From a checkpoint of a small transformer trained on Wikipedia.
Size: 11 layers, width 256, 4 heads of 64, MLP 320 SwiGLU, vocabulary 2048, 6.66M parameters.
Architecture: RMSNorm after each block, rotary positions, biases on query, key and value.
MLP neurons of a small language model. Each row is named by its layer, matrix (gate and up: input weights) and neuron, and shows model dimensions 144-239. Each number is 128 + 32 x the weight over its row's rms, rounded and kept within 0 to 255. Numbers have three digits each. A neuron's up and down rows have the sign that makes its largest values positive.
After each neuron's rows, "fires in" lists the words (lower case) most often at its 100 highest values on Wikipedia text that the model never trained on. A number after a token or word is its count.

L3.gate311:125098130076150124068083148139070145119144172075129137125156087155117149134134130140142207088129138112153118173092133178142178195147089123101121157133114106072175152158119119095125178133156137202182147178121146149138123152142102103164167127126147173160107146192117159141097170115163174133
L3.up311:164175135167150152105099103113132166122116161109198126111125143080152133119129059148100142152142126096167170121103139127104088167105138154192149137094116080098129130125163053105154111114098113135125105183106068146131069126077123046132097090117138090142068177101119134122114156132129135107
fires in: "census" 18, "code" 13, "area" 6, "density" 6, "is" 4, "occ" 4

L3.gate257:160082071102127086146142165114138121149057156142088198171105147154134096113124136136162141104100129131098166166187166170095160096158080195153185176126101124091173080127084151144100163068094093088105149166154101161123165102103150134091101157113104186123082070139150101123123126097104144153
L3.up257:122105152163118106137123111186132130180096119137100140130138175087134171103118164156120100139089131106088053077130130097169115108101157131162116153150210066157157075107096116146110125082105058066154120127149119170186170111134131126074116139127114139084100130141127113163105104129136117138
fires in: "with" 62, "to" 12, "takes" 5, "received" 4

L3.gate39:078120179113114071119145112160168084170113119143114168160097111067099120161063108134102136108147157142174101143120118114104148096174099085047162159156092143094125109123137078122186150108126145112178110099136142139152165153095203097090112089123149153156143097144117094086106132156093106154
L3.up39:169122160095126159076107144109134136057131152106020106163115146084111101085170151170180140130070146145153148169049114161137095100085094096150141097178104153146103106098138142156131126144129089070083087215158151145180149135099119066139068116112152135163155121148153101131097109182081121129
fires in: "can" 44, "promoted" 11, "help" 8, "helped" 6

L5.gate223:140121140095134146179108154119125178136105166069108156183101175150133160117127120121136153106111136179102119131088123130100117185102123100132156177127104058119134108141208172081170121152096109123149140160111107144116184174098131151119143127174114170155205059125138126160104116118109080096
L5.up223:101174135107077103126137119100124152163126144145127129147148128156156184075138076157137163108138107159104100106086140135135164174126095094056186122096062121160117152116193184098192125093133098109156079166134131164111126172153128050127176127122103144183160174123135119122118172181114040110
fires in: "utc" 17, "gnis" 11, "area" 10, "code" 10, "fips" 8, "postal" 4

L2.gate148:072137116131145135119167165078127091119121096072057143108082161059166165132111146129137145097131096121154151130125042173159140151137080068125125103124089141123145098142121095124143181135123054092143074114136094110134154108113128091090058061177110146174146085178137146162084168174119162152
L2.up148:132121164150141088124188137101152088134138117127123087124081113154156168218099106193157096129141101165123128162077140065112134085138098059142090132133184185147118189135184167196076095131106080106144100137148109149147161095064145103163101147126111130091109099127094162132098114151133141125
fires in: "had" 42, "has" 23, "can" 13, "could" 6, "helped" 6, "allowed" 6

L2.gate132:151131086085098149173155078135117151108181161140189130155109140123136140148135146136140100148128139136108106092103143091128134105193096074115135165139148084144153163181084114120126200165143148111135109204103159107110106120130068129107136114132153085105157139135098166138091170131182175107
L2.up132:081141117118167124052119101105171139171185176127179066154098165131102098177098145151074091125093164134095100126139116081130146103140124104081148147085142128120184178079161098132181139120134163121105106221102044117101151118105166159129118098121106208131179114144099105100104149137134142073
fires in: "several" 19, "many" 13, "other" 12, "additional" 9, "three" 8

L2.gate14:097152097077150105084139157150120127150134094164090091120078039081181106108104104174135128165087117080117146154123136106122171158143093193147183085109051125133128159143116136127157147149132124125133102133095161168181096111108126104088078111082067183149185144152154158124127086189157097162
L2.up14:108157160122160057133159132168089133179124099090144174146102160129082197143110138127058107111136215145107105126111161129122156085116059107124130130180196110088131174157085139157109162131129138086083120109190125120082152136083117143121156149126186095100130152101071153112172113106139140094
fires in: "her" 43, "their" 16, "its" 8, "my" 8

L5.gate255:179165142144120093148135159120108181105160118128137139125168120131152129100145138095098086133160160122135182057144103112069063116152074101143149117138108135062159129074092179190139122092135121113136160158178043215160084126099091129144148073135089122084115121085191063098152186164115091173
L5.up255:173192158114133089118137111125139110150133132124121145085129102126134096131118135157118117085150138140110186040096094078160083082110092163139158134128147137121182087135063128148149059129106138095176141114145097104124149138115147142139145176119105097130100157153132060118139171150083085159
fires in: "through" 31, "with" 14, "of" 11, "to" 8, "throughout" 6, "via" 5

L3.gate298:187113125125162148172151111139172191118116179084119147080184152116148144150131160156113168123130164075173106186101109138107108200205120108152051126170134108094149098159161107166139106172145158100156089146129124129118133216094109163095127114090073144155122169107127143105095131084127105142
L3.up298:174142117128162105107155135097140132124146158129134129155152093154123092145136100183109083130172209138136183157113152166139088100137182189135076157187164098095121159131148173192096151164104095106120105095125131085097112103164118125118113095087108104144174137096144104104140080124116125125
fires in: "governor" 14, "president" 12, "son" 11, "secretary" 8, "brother" 6, "commander" 6

L5.gate88:115118137106154123179130125133083119185112048137093132099150138090070116100082186183123119133133177135092158080202080131088193079094057196159174130133121129114102089113135177132152113130172177154132173077117104157153130147167148105153127149121059118096097140093105164065107131122123141103
L5.up88:146124145128129138178112088111098149160162109151196086098113145072152177119105160090146067127158166105085118181137214142169128106119188172176087077161193108100107089118115162163098120134134123145112045101123159097189101152194136172097106158181149149122128139137125163163176113134097147118
fires in: "a" 36, "her" 29, "his" 11, "my" 6, "their" 5

L3.gate313:090142148135148187121149080177068132140136104124118147155087174163091157169098163060063123119086148100166091112106132100117110070140152167112174147142167069152164106165110200145060167140181173161099126137151103154127155113113078147066103136160076112097176083110092121139128124131150124136
L3.up313:210070139102099167155123188101090147088123154187111130143130138113143101091087053039086130185118087141122188143094138105077129122090122126086145117088115114148176178126156131087090181151107119158097141122119087156095208111121148137200135176157129104096101106102140131100144140144084107130
fires in: "and" 39, "for" 22, "my" 12

L7.gate257:132084174118153158133130143100098146109109140142124092106071147198109132173137118120159114112147139205102137115106113139109111129096151120127180124118229068132107173139180109176120128137176136144119133147154136125109164180116208153123068140110065152096131156179092160146098155122054123131
L7.up257:146036147138127173089170106156132166128129106084112184050159121136078086081101089090158128123108142110136067120136185114040143208102146133138131097107132145122116138154156099190106112133090192102144138095138166121090132122125164120155142118117121121082101163087108111120132134125087132159
fires in: "a" 16, "best" 9, "and" 8, "nominated" 6, "was" 6, "for" 5